Weights of a small GPT-style language model, trained from scratch on English Wikipedia: 170M tokens.
MLP neurons of a small language model. Each row is named by its layer, matrix (up: input weights) and neuron, and shows model dimensions 0-127. Each number is 500 + 25 x the weight over its row's rms, rounded and kept within 0 to 999. Numbers have three digits each.
After each neuron's rows, "fires on" lists the tokens most often at its 100 highest values on Wikipedia text that the model never trained on.

L8.up440:476488469516495502473492465532515473516537501509479489513499511533480471510502495533498469458526539475452483541495450467461518547491506444464491509495521492481475513532541483538504480508473464484460571487477535506523483516487484515497521513540489514515505510507500516478513518546496490491496497506472462509505486469529494496541498509483463457512517481482523512527508500445531525511490
fires on: "e", "h", "and", "d", "am", "th"

L4.up461:518498515494461523508528535489489498515506551516490506492435525529458486491474482489467529524497535479481500521557487546501510512493500526515526519456482514497491496538534548504461482460490473514492494472501499545485515512567536542541479527500499486490503509483506465478524550480489502489513508503524498487456524485521506486485480537478512483508499480517522507464515533542467463495527
fires on: "it", " War", "ar", "aw", "ag", "ace"

L6.up754:493546516438519467487486540465467520496532496472527473493522493511475525516484520523525472493533497449517555529484469507489473482490486478473508506456532490497511462510480539491509556542544509461488526549545540523521508487528495477545465487501515537509487481532473490547511493498519496485523511498475508519473503487506485493475475524458459492497474487504512494487472502491490536516512
fires on: "o", "ur", "ear"

L10.up726:513511524473517486496488521540492474453520539528496541449528488510517499513483508476499509461530469519480538489536543521495465473505483511490509491476544488530518507466424487499482469477502500480471500526511491481479468501458536486540485472506501469536462476522466475499485484538463511487497524494524542465462506534507494482479490476476491512514474537471516501453481531473471525513482
fires on: "-", "le", "ir", "ro", "fer", "ff"

L11.up490:478535505500531486534546554489516540488472493536512526518469492478530497503453497470477500481513484508517481522510485507515455462491464446469506497519480509493514528492459498506484473526541516519471432501518518479498525510508510497528503500477538484560464520511474468503521465524507468509490453548546494488469531485518519493480524483485530544516507513461512477464485565547495526489488
fires on: "e", "ur", " de", "le", "ar", "ro"

L4.up164:507496501493554533484504520549490499504478480491481512516455500483518495529514544548506496465497520531502470509511463566531528469488493464515527496508519530525503549528487454526491500484456509509484483457489480521484481462525532512493471490482463481509489532504492501465470491505516498509473500496468504492508494444524511480522482515484466545482481508546499482513518471492490493484483
fires on: "in", "al", "ik", "é", "ublic"

L3.up247:559508506457503505522475507472506517516510514478495509458511485512474490522525511481481527478519492537505532538486510458480502495507539481524489523467510512497486482524492502507539466490523478463495485510541453543474452521519551526504494518550523451492473481483536489526503495474521542499442552504466502445530468539532495507521497498529480456502480482517529525511464545494460474487542
fires on: " under", "ch", "t", " that", "ative"

L9.up718:504491491527458525493515489483483495497483504541503483477509446503535512499474508529475499470525507487457503559524478492474554513472503538507495486440535501523468500524481474522515511526479535501474521463489525477486480471523512466483471497492443500510497454498479495522521459499510469539503524520485513531488501526547536480549513404487432493498547469498494534515477466496498559487493
fires on: "m", "'", "r", "h", " im", "-"

L8.up544:514508478478474489503418527506513536511507521509524497521477465503478450517507493478520484510468507466502483494513496540501516487511487525469491504459524485473550485526532463505473517526546529517458523481463491499525508493481490473516538522513501498496493499462494532492532559503503506509469497512534478498496479496478510503505528507464463549463480520465493501473493508545531491525492
fires on: "re", "igh", "ater", "w"

L8.up294:499505517492486482514495482476488486531502524538465493459497469516531548559504494509514518493450502449475505475488514492495500501446490484499539490521516500487470502520515538510514550485536524550548476503515507489459494471473493513489507468487467474465511476508507555523487548519493497430494478530478523519516492492511504496502487479494485502471536485531520492511471548491517542511525
fires on: "ec", "h", "oot", " rec", "op", "ts"

L8.up252:473547511459490443499512494537452519501490467520514513542475523530496487517494526491499483478500487509494525528495507477510522557504488500523515490509522496487514505455505519546502494498476479497470531548490543490481489544479517463500547482444479457497505474528493475530520449523539468513520479491470505521470487517475549539460477511471532493507473533487506514507469442534527526466482
fires on: "on", "ig", "v", "ern", "g", "al"

L8.up496:511521496540505491549524539470503519508493486463511458486513495496475500502487511498507505478503502533490455498494460513503484479489484464489477486473493529508522476496516477521468509526476504529498531538533434561469527508470460476506542477482519505459488464437567495510472516461513471450494538489474503517511523514504496484490486497544531515475486439530517483472523536531515527439471
fires on: "il", "rom", "he", "g", "b", "en"

L10.up623:501529480533509533501520492483514576443482487523523510473507491514490457493492491521461494494494495503535537526536490479511519456515487528500487564513539468493482512509505477506494511466505495511497471537534491480519509510513523508465511525505509517508500494480499545469489491525496480515462510502539507464495512489508554498512486479530479487484481502520490554507491531511511467483503
fires on: "l", "m", "re", "ch", "t", "er"

L11.up119:480479491491498469498502512495480501445482518544471501470518511526533516470450495496506487478476469470492488513482496524525544480513489476520493471530479526493485522493492461489467490516501487464492503517524470494544514479535487549485494492523485520481499500494480499488507479554519472490520492487497512502507550494474482484552487470509467543516523499478499469474502511455522507463446
fires on: "d", "and", "y", "k", "ake", "t"

L6.up11:523520508478485450483491517484441527533526488523487515525534508534481443505517475555497520489503487504575516532478449516547480505521489532482528468518517525490492497479496497494449513481485549470525485489477452487478491487500479480562494505517479486534460483512516506534500457438491493479516491487502502497496536487518521522516481476512517501545527524467503494507467477525543472468506
fires on: ".", ").", ";"

L10.up755:474520509493499458485491470525487511508526488489457474460524503435471472487533545513554488508526478516488470577554503532503456522511518493511520463467464513469494478522502501532528468496469492469498528480470537478510476519475513504474493515496514491492513522501538502516487490524521457534533461476461509530481492498490510526513503573526508545496498491463503494478477505502562484516495
fires on: " K", "end", "ev", "os", "av", "old"

L4.up21:450502532540498493537437506506493479519506492497444481492523527530466472448518513504555493491491528463466496539478510544483476479527517487564499501508474470471462482455516492530520517500459526488503492517515513504519524479552520517476491517501485519488461500457496485533482439495514488522477491490504511511533455477525492513507484511513527515524476511489517492498477520507510516495518
fires on: "ou", "oun", "son", "ell", "ran"

L7.up366:472522502454498525491543492481478454537534462490481477487499558544500497542489472518524511506474520532469541518463479462503501526476502481464510498513467506476504479479448469478518535559513485526559510499480482449496508500482490516506507514532467518487494476516486531535478506485505462461544516533499538524474522533489505494476477479473453481450485521506493500481499541511508470476520
fires on: "ain", "and", "y", "ar", "ign", "A"

L6.up642:460480500495494471474514548511520461498500537526489504513518505527498520473518505495508534512546478494503520467544527563486506478529484462487541481501437475553539523485490523518498489480505485517479528461483499539482486494530474497515500501526497493443509492521509492499516514470522515518541485470466493543503461510472476455494522519505487509534494496523504429531501502510505502490505
fires on: " he", "or", "ir", " He", "ent"

L9.up193:464534421463524511459514480521536495479540507499505498523452525518478475510494489485488508479519445484502530486472494494532478498490495480497507479543500531470516499499498550471501520564488515552528510500498487509547492469502530517461514489482485478471487513486476463475511455531520583532519511515496489490526478526490448521479481508510499513477452544477554526518520468517538487530520
fires on: "3", "ife", "5", "4", "2", " f"

L6.up597:479521483458446493470524513505490489460504490505498489515519471526490506500515487522511517515504469541467496497466530559501495509498522512520504491547474472532545495459462532495516492494495485547517550494500467492504481462508486488513516486535504525515517507500513528539535465492527465490507529481481466509527447536496518547495484492453488498562493510491522484497479468525506502462494
fires on: " (", ")", "or", "in", "ir", "ass"

L8.up405:534509506510495499495538481501514490488483531510528494511458451526490507546535525465486537551506525494460521537528491497495512521465490543485482458491472571518502512489488464488508508494473483469515506509510498477480503526457521460513494516518476510474518444471496482493484479523475491474475478494459470478483542505530487486540476458557458549493490494564547492516496510490481559508492
fires on: "m", "l", " Ar", "s", "r", "le"

L8.up477:493501520504501503516492507496489478503479498476514522490515514527482466454492499552488476524540484483485499530525522524485497514511497531501480527496502520527494462495501534501480516492464506490517496500453487522496534546500486491561494455473519497440450467472534499453501539513504495512454490494490474474541461490464545500531485527511504526459480457515480465490521493475512512472485
fires on: "s", "b", "ts", "v", "n", "en"

L9.up391:454516490492502469462501497502522503469471530513464492501552501534499555534488467463503520485574488485505510485511507490447495519473525507532534537517519500474533504513493544489506531514474486510471540520476504503550481481469531510499483489514484474525528549510473462529465473532465521509499482544483502505493460508507520476498504516498500534480508475528519538521495413541483493504510
fires on: ",", "1", "4", "5", "3"

L11.up254:524500483525505497490488493538466546501461503497495493529499473507464526474516511532524497469514545515492486520511518483477521504470454511505525511540480480551527511485510507491482562498514483534515511509524495485485531492510508500520450465461501427520551484549489488530454459509478519470490513527477460513473489479485513489498485477474466506467470458502515507470516487488522488512500
fires on: "h", "m", "w", "a", "n", "-"

L11.up744:457499487505527482490487509509505457520514461535552485466497472506476511489526494465470510512484475452496510475478493535548554497516514480482501472580514516523467514501472445502475498470498503519469460500518511454482521484497554526494483521521495498503469494508523535494519467536550519496483507470495481492509504510477481498520465509492469548477470505500484467497469470488486486524483
fires on: "d", "th", " Th", "and", " th", "ur"

L3.up523:491472543493440486507494497482463512504484508520489491531525489500505527499496521496468460517492488511501541502444538542516497486472507447560546543524461507503501516478485515498492479496485532508511512499517483484558485543486492503454567539509519551537507489477484469508546487511514502478516518531514507481493499494491453512520524465455474480546504514472500480491493418506463502506511
fires on: "or", "it", "ic", "our", "et", "in"

L4.up106:495452477508468486515505495494543495488520520507473495495484494534490491571479504484508547505521509492501447461548535479489533498457465472544511476478497534553541516454515490506493507472517491507496481495538552510489470522461527493514532491501544494542548498468535508515445482512505501484452499499490496512524487507512481466495508490494513529457451511493461451503511519488535472532452
fires on: "al", "k", "n", "ter", "ac"

L3.up341:477498512506503506574543540517502524481524505488495473480504555519464508479498474501491507429532504510520488524523509525513501535504484496460514505477553486493471503539487458483473486513502520476530498454482493497503489517502485496508520496510509486502519520489512531519448493495510518522518491445495539497529527498440443466523473545496457458470511475534522540465490558471500535513508
fires on: "d", "ar", "is", "ord", "ag"

L9.up220:510522496489524491502487516529495511495506464505520489507518516508487514476484473481451575447491527515483492504416461494532527503522520510453526509520494486482534528524496500476513520482510480495499473497480456425477480499520503506476542492474522515480489509489483511444510531509505532513507530479498530527472476484516504466511513503491531503531437489572534518490478495510531512507511
fires on: "re", "b", "he", "st", "d", "l"

L7.up379:503497500441511531534481515501450539490510507505528519488500524485533464523511534501478513495498487539511526487501461479524546521463525489546522450501532537479482522497482463485511485491533492513456487517519486486509530495454492536551537515478522480535501512538463477542528477470492513484537411509485499488492494528501502455450472528491502514516501508509483484517490535522478501510473
fires on: "al", "oot", "b", "ir", "q", " al"

L11.up566:521509502506489493512512568477489518514435508447533522527470526530500474510457513508491484491555496514496534554526534513508450458501467503486451493478505480497514488479499498494516501506509483536473484519503530504501494467517498526527509518462516464500514461477510506500491506528498449497517488508569492485500484506491475522498522519450498461508503428501533484511477478518501492522502
fires on: "ed", "e", "ent", "w", "ir", "ak"

L7.up338:484479522485497490531528509551499498477470473510510521479502520492498467512513482500543479500470517492505523510489496537534547520497497507508491462511494481517434479474532473518521503448529473461510491505493465503471486537527516500542495485505471481500485465554579534547500487469505470498530499484556412489504527501496490461520508512479471525478483477524506496512500531482500513474487
fires on: "w", "W", " W", "m"

L9.up545:501527525472507502480525482544524491521495472500507508481517519520489516480558463544487522517482518479513546530504460522504519532496478458514453523473496524494546477495487526526500494526488488501503547480493518556497462463491476484486504496539450503491525533549539522464447497481497452506471458534441544499492505483533526494504511498466477474500487504500472464502554523528462509538474
fires on: ",", "an", "in", "o"

L4.up180:491536502454500452500471536485485528517490524504490495470501485477540472502519524491516513520504533456498471517510494497473515508511451474456478488494544489539509500501492480496475485534516509462521525538527458528509479493518500503493479527550487520505437497543451461527455500496529510489484522527487478497442496508471479514521470519536512549518529471505472477461541526503511495508512
fires on: "erv", "pen", "ers", "ir", "per", "ur"

L9.up239:504523493513456485486502476492487486520510490502475520489520482514539517506530475560522512534514479481520474457498499544550462501499456486521507510502541468537508529506475526513502542518517504542489461481479477513453495455501465474483497488521509479510491462512501486514460519517495510525494481482469564499522476549476498478466498474478525455497495510492501487465490474506525500521512
fires on: "ec", " rec", "g", "en", " ag"

L9.up495:514469441468468534506503533521545468490496498470489542516467509493497483496491458535457475530501541466471492483495492513506530528469488525474503534476482541516505441479455508531503517518518492546507524509482476477496527528477458513496515498508491525509483457517523553516491489496495509500467506480460493492518492491505486487504558496496496515522491527507532509524491532466504552474502
fires on: " ex", "x", "S", "ust"

L4.up537:513489466458497456477505513473465519498493483529523468493508548526495536487509478545503518500526457514478519528472458511474495489482529500503503496530464475473464507488458489486514503552465547502529486509472489446496475496490476478535510522512521549490525502498512541504484461510471469463507506507496508481547509465487535491520502502540479467476527498486516518529485490536518475465494
fires on: ".", ").", "ed"

L10.up690:501506497519494430519497519515431464480463501516520508523536521491472465484505486479509486493479478516506488468440503532488467474503520491522599517498498497513499519458527516503563493538454552532540500489506485524480490476482499538534514484483527493487492498511519507524513506517460506457511477519480479514511463440521531467521481516521458497528509508530500539564486495515491495495463
fires on: " (", " M", ".", "re"

L6.up137:540544479487498571497524464504478470503487525504474488501462517507464484529491535466488505518487502529489495443469526485526523506470506453476535489542480552513493466539498493494512495481498474501547478535552520458518494525509517499493488544543485500527470526487512536535438524505488501509518486474517518516512491521513538475480474486474494510500485514474512474496524518521507511492475
fires on: "as", "y", "her", "al", "ar"

L11.up516:489480472507525480457518520569466488490506443522528485508515532543485477464499507499497502512516524531515519519528519502503514518492475533534507484467490448521541505498536514544488511506528494503493479542465474493547518508474490480509465481513493526480498510543508520529491539463516508487526506514519466525498511510491493509512481501483460527504494511489524500510498506470507461456559
fires on: " W", " H", "l", "m"

L6.up283:494523482479460532498501495517478543486458498555471483533488516471473489497497500451494512530528491523484434472461490501512523501475476480474467499502515532525459528527493516546504496513506492446497508483505464505489492487498524475516520500474490515471470484510443499477456538513539541527513501488496493514475525513489517501440506473522510500480531527514532540514507490456532508498514
fires on: "es", "les", "s", "ames", "als", "ions"

L3.up556:468463501502441490538514520478450548488470514461471495517519526492494471489464533494507474490514506489517525527521515562516500500513478547524520496504462494457444470524511496504540492529525501477501507457535419489497526498529537504515537524512493455494478514512485494508474514515536513490449503521520498482496463468508509488480507517523503534489502535528469513488531499481507500491471
fires on: "|---|---", "ive", "w", " des", "ric", " of"

L3.up543:538505498488488473511522523514491493507487530462471481494516502533493484483528484507520459541519502503542516538465520531507501486494495465480486510482503535503506516476505508442532485496523455508520488543527458472530476472510510485520535516520524436442454476503507463492500464452539524551507556492489524511501471500504504513498468521511481538500472505474515507464510539507487492545506
fires on: "y", "or", "ch", "ative", "ry", "oun"

L9.up696:479505555497512539556550525520478518529510507485499457513493509502490460512538467515509487437525523484513500509489540486462503493516467486466497498482518483467484515514463513521521481511476504436505518514509517435518499465530494515506495479492464508499497471459508470517463508534561456498519535485488516512482496524464519489471530550481471499488533509496482502521496481489482458517486
fires on: " st", "ad", " is", "d", " in", "g"

L6.up218:490518466522494517530502518519512516517496473501494504459589553464496496511486539474502475449520520492459548503530490497552515482507485483531489483493473499461485542483483495503494534506494491488491523503494478507508513504507507440504492513486501490488479532487471518517465515469506495488514459526514526534489516507473558498486483523496522522496475448495512495480504494495518473474517
fires on: "ard", "old", "ord", "ock", "and", "y"

L6.up678:512483467459494507527546496439490530520521490531502506474542499495471509448474506475504464534416543510475488467513502552499498459514491474515512491496516530479476457543531506484509509488489483493520531461515466447507501500508509483546528534530493502500512490504515536491486491509479475548522501481523501481536468479508518505520484497507482532485525484534468493543508502480525490519490
fires on: "op", "ric", "ip", "ive", "ap", "he"

L7.up424:500487484532452498511519501516524496532479532497521480506556479512459508519525490513503494477516502457486486484520487506507496481497471500488518484516464534565508487494516462519531525464477490505526481495545515501508480514525523536521505476478520503515515491523476541507496532541495511508533493480497512474522520515488488481514549494472495495486456501475513483468548543489498481539514
fires on: "id", "n", "k", "an", "ating"

L6.up422:484497468536537478483507481489487474532513500503514498516524447489511491510513501514542482540518492466483478506498476527512521498492499481516507448456488479489499517496513549480501578524468529550502456507474486484510479450513533529487518497493481524502514544497531444466518501463477511503480469477526458493515475498496495549508526506551474525567512493488487490469486494475496451488521
fires on: "un", "gh", "il", "ag", "ans"

L3.up731:506575493501477514544504495486517483487519507507510467516521542502471521523529501458519450452523489561503483494475498481508484511514498450466497491508466472542496480469533490498514504502492474505508499485514500501461497482484505529466501497520509509471532518481518516539463524503523537500451461477449506491506505551520472508496506526472532503519495493502512451471502520476516545510481
fires on: "e", "en", "or", "h", "z"

L11.up291:508493486491519487434491517507553461503528520526480488514477498476488478518527516506474508542468524541504502479502503498492513479508514511507478506460501480526486504500555531535504476531511473475471533458544516518522515467439494513465489515502474472472495483527475488515500537512503502540469500519497509527471521493561489481499479477506504507456507473503492533462502537501546544549446
fires on: "ot", "on", "ter", "ber", "er"

L4.up678:526484479524466508512485521506529526479537485507490556498530509491494458435547472497557508498501518508506467479504500502467513471497493488466501472445497503489501472484475504516499512495502522489487516511473476512479453467474528481532516469542458494499481490515509502525503514507494471532492509547486483527523559493499518556494486525506506471474446497487501501513481541461493497466524
fires on: "ion", "W", "ics", "as", "on", "ation"

L9.up653:487523472539497488504514494462499491514509483518553494464478502522432492483480514527485459480508452548483537512486504531506507514521511527510522485490481541539502497465498493516568470456502477490494497515475505504493517533460493504500542537498512469504503479524513493491498506524528507481486525542502468480490535468487525523508459489550497487518484493475573479558536526477548498487510
fires on: "ing", "es", "w", "v", "ch"

L7.up270:478469490479479474519528499476541508494451489481488478519500519458510453518520516497533505469495497481523480495512489559520490499506458500508500520488501462516526501477509534521474510527478493506519506500508552511505466473531456519535506503527460463494491505507490509511501519574455477492497500496501500423532535510480454520531506470461512442534508467509485497488524492509497509519486
fires on: "er", "ed", "in", "9", "ent", "uc"

L10.up489:475524566479486541465454519540478500487508506554501555507493480518527510520514515462490515470493466559471512500475486448514476509536490460525495475553536491516503496526519541544533512511526460478519505486476499441464476480447502519467563487444510513522480517499485477516510487463474521476526467512483519503445503499518524490518503507494487489525520522490523516507499495552501525492490
fires on: "m", " b", " al", "b", " v", " "

L7.up497:487478513511541484501501509482544496475514515515506552504506526530525486519488514500510544525517511454509509542537479505502482475536542496447502487470535504527454524476433474503503521494516463483522505537485497482455469498451503489452499489491492506542471482497484503461502492501525485504495506519521503508503559523488503516543515488489511512461476492448448515511495496496508534473495
fires on: "k", "t", "ff", "le", "ri", "us"

L7.up294:461486556434503538472507514465507495511484532502488515487477466518502462489496508483531483450533520491526531511517501501454491481535441536500489521495506513505488499509520445512491508504511502522490495483522448466553512501510486506500524499542543501496506522446516489483490491511553494525452494492508532501509491515507507434514543517497491490455499491476479500464468514487498528523442
fires on: "r", "e", "w", "ard", "ward", "ater"

L9.up655:513517508484493495486538574490470512505487479498499489523516568514476490493469486560509494528499506498507515518478445520526529483503508522535500496519472519468525527451485488521529518506493513527504476469513484472525493528537547487489518491485480488434506468500477455514512507478473485464490494502503497465489485446510477486565496526506448500487522496533461536472495493516482482467465
fires on: "y", " an", "ome", " War", " more", "ed"

L7.up342:506483555483525514496496515510520483473475457499521476523518508502506516535504480555478489510505531540523505492468479489470517478514520546457475519518488516531482460599496472567458516533464518529475485492495461455497471469505483470494508498479511528474451529521520475518462484504455497476543449520477489524477526476514555519523508489502469521472488491546498462520506473478491517483505
fires on: "in", "uch", "ik", "ic", "'", "ann"

L4.up470:465495513520512475538526541510530483477481494470468470511483458523515524542533507525537561457514510507514484483510442450480494565465489556464512501478538511507509462541538561493497484511458501506541525482525476528565535488524464485475530492507475500507476501511489490495490516474525505513514524500513467528498509496498497503484444484498518502522471485509485542506494528497487476504497
fires on: "h", "ab", "ad", "j", "S"

L10.up520:554526483509536528521514507502514493478462501495532478546502438547456506456513482495516490471482480520491536512512483490527462503512473517495508538519517498507505494526477548476515480469472491534460471465520519452468541545488488469470495478489467508531519499534462560514479489499513509524490500507553513497483521485516528481522501472478480511479450458494526481497466524496478518500541
fires on: " ", "a", "l", "ar", "im", "m"

L7.up752:518566484478478534559500493488526506494485510498519479481445526514451510463504489485511442502486444506506501513475502535506493514512476483522508483529495500509507502489505512525494502511479522508534481498536507521508493529516511498502495491525488508496495481501506507475519537525508467511473531503504497502512501507458480491506486470473507513546478437476562494477513477473504529508543
fires on: "ec", " app", "ing", "es", "ens"

L6.up670:515513463456505513473522530493469527522494498524466478510479475503481480481547528502520510470495492533528460483560475539497520492534469537529497515471526486502520510503520535508508468536528549483475509478521514516489507506510523544475488490491432438485515509491527472480484539474493471499520481563504491498517497513509475503512492465510457547470478477533491457492527473545520480472469
fires on: "er", "al", "-", "\n"

L7.up682:502434482553535469467471500508503491495486474510507540498529495480514489521505490476501486511542451468520468519484515536477481494510527480493490481513462555566462498488456466511511519518460512498465485522512482474529538521467514519497472500503512497523511479475493523493495468471476465526503523489480487540539476501533450555538530545434499501491506489523503457542437485496497481501486
fires on: "t", "c", "y", "duc", "f", "st"

L8.up106:531534487528517521506497508473480468476492476518501500482496472537507522484546474491514461505483497496501513516463461508507484497501482510504481473481494512569483479486508525443496466516437524437465489545536543514459512530470506448497496512530471526521500505492528481518500498483523512548468495527513504504495472448465485451502498504508443514549492514495520519498492523509495491514483
fires on: "f", "im", "s", "v", "l", "at"

L7.up482:497459498460434502557498503505509509476486471529512505515499481495497490494480482495492514477507512500517492501469474521522457489484494504520519569516489488481497470532472503523549502472521479476497488516500478474488471508458520530502534507463467506452455499493507512512514450504533495500486555483465466509485507468515544496525507511478525525514470491520518511513476548465506480500536
fires on: "m", "t", "b", "h", "p", "d"

L10.up56:500511485491494502481518518512514503499484468511501501519496483531453509461525486525524501522503475513490464528477496520495549487521497522473513506516470492524559470503501527453504491471499537497510456472504491463458487538502504506567480517488474472469481453550459485537466532465521494526496508499528549480519498484521526454535481545517542523464489505524515540502480486511515486533504
fires on: "a", "r", "u", "ar", "am"

L3.up17:476504459484495478538460521519524519477511501507487488450480493503471534508504526461482481496503476507487530487485507442521462479504487515553490517500465497454508499503485495492551540519533496505537545481507478509547516511460508514522497527501493487470495529526466492537473518509518495453465496474517519521550559508481524536523520546502479472505512489499511509501492455500489505448493
fires on: "and", "up", "y", "ab", "ever"

L7.up543:451490488539476531521531511508526492525449482534513515534506515458557513507489532510504526503513511506558493514492496513521465528540455515514505494479448505529474530510503500501493490487515512478470503504517496478502527483464528518499497506586507479513494517448541492499497518484474496496473505525473486481531497483518495544544511569490501488502488512497464477551492477473445486497475
fires on: "st", "f", "ly", "ide", "erson", "e"

L3.up516:517499540510459455526526464530541459426525517516479492477540487546492493477516471501498508518494474513486519516499513520462501555519483498487491501499462538507505499467519482478491495544495506531547463492488510472496500485489481497530560480492493491449501452461491484509539509497525502536546487470478482519461500528501471483552525503514456542556495450518494491478512482493509494484486
fires on: "ar", "or", "y", "ating", "ost", "ings"

L8.up385:459544478505453491476511490542442492486505524512511492491518473486501481502489513506453484503530508489506485518517510437485494528475507531513538513511472471492489535518502505540480438507464527489531496506485523554505499518511521458489493523484528488535510446458501490512536497519559462477447540494512528466490518499537552511526512526488526502486475538491530483526484457471482485484478
fires on: "est", "v", "g", "l", " O"

L6.up302:507535514513495520526497494517486503474520471497496522524523524479501481520522522536462479509510504503437506505500508486492524437486528500517500550501518490485515494509500512468496513513516566486500488467471481505532508535503490563518485472457503525522487505504460490519471482495515506533532497501461456479521495474463527513527487522444531513437448467465454451499482475517496475520533
fires on: "en", "t", "i", "ts", "is", "al"

L8.up117:505469505486494493590513475504477495486515482526507474466518497458479504524495498526532502513482459527470488494487474529495493484462473498482492480515530507491467509506459479528486495527484491469471527520491464447535505529470549522526504461493514505527516484486532513517510485496537483488530503492503513495524515509467480446514470544490450493504487488484493507520472515527488486509503
fires on: "b", "ad", "ok", "d", "is", "ud"

L7.up336:482500506476475512526486481483469488479513476533499468478508466462495498512516495495531510513502457522457520510481506491494523554509527538515498481471523472464458496540456479465508515478498507462502522533519507549520481497476462490533518529503499490536517477510544557514525492542562536533504460459512520478519482511511497477487513486514473482572509526488508520470491508518506485496494
fires on: "d", " ev", "is", "art", " 195", " res"

L4.up54:492543484497489530464570513499506491483454500507521547480536504472497500499519490511494529498474512539509488502463501551529505515522482484475491500453521519503475521530472511537521515506456501527483483506503489495481530510522476532509507503478477450458556456547490500539490495496476492472497478466477515496491496457497495484503466527534490500474505472499506468501507505520490497520476
fires on: "i", "own", "ated", "op", "ited", "it"

L8.up185:511505482484529437519495492523498500461464455491500490508539516525458472521526477567469509500534543515518508491491510525493480485534457448448470519495517500517507468500480479517561513493484513508442479474513459508478470446505473532514524548514493496518467522494518513505475513526468493500517477531463511543526477476499494475510468475504477455485484515515501530477520515486482459528497
fires on: "o", "an", "n", "ong", "i", "in"

L4.up146:499539531484528503476531488488555505476529460493491469533527502471503486482485526469505494480435449477464520528461497475526501469508502461503487480543506490562517520519536472519570496513485444470473475505511523528531509495467489499491512534477475499481506513503522514505508502501532536477459469509463547507528480511491470451534514488473541482528515493449496460486548514488482516499489
fires on: "ord", ":", "en", "om", "or", "ay"

L9.up561:497491496480520505496473479525537535516511551495474493483505509480509515481529521497485467475436481519539486489522528480481526474522493463519497487467535515562520486502507492551499500513500540486498496494493539501485511488484504499476462566477454473504478482536512468523485472470491519496532499554506497521470534481558512498510530493505473536493520440529496484513485536527474514497491
fires on: "-", "on", "b", "az", " \"", "er"

L7.up485:527475508521510482499455522499474502501489519555511482513513550515520495484481513515463539492513487533524487491497503518453513492506519496529516518475513463520496458471504511489522459489483467485516494462454541474456509510514503485497495504526458517459485457513545505569520512516487490478526503505508510524463467490514479476495555492510508479497527493516501490478508491553503553521494
fires on: "er", "n", "t", "in", "ust", "ll"

L4.up163:516521456467491484521458505514515509534515515515501506536489487454501454469553504449465551487510470492528479495462509493487488492532490502484472457508524529497492496501483485539487514484464498501510545464506504535500501513512497487520508498559490513478505480512495482485443515498502491496487532515507492444466517542490528543509493469526462521471439502528506494518493543449500442525513
fires on: "ions", "ition", "ion", "als", "ics"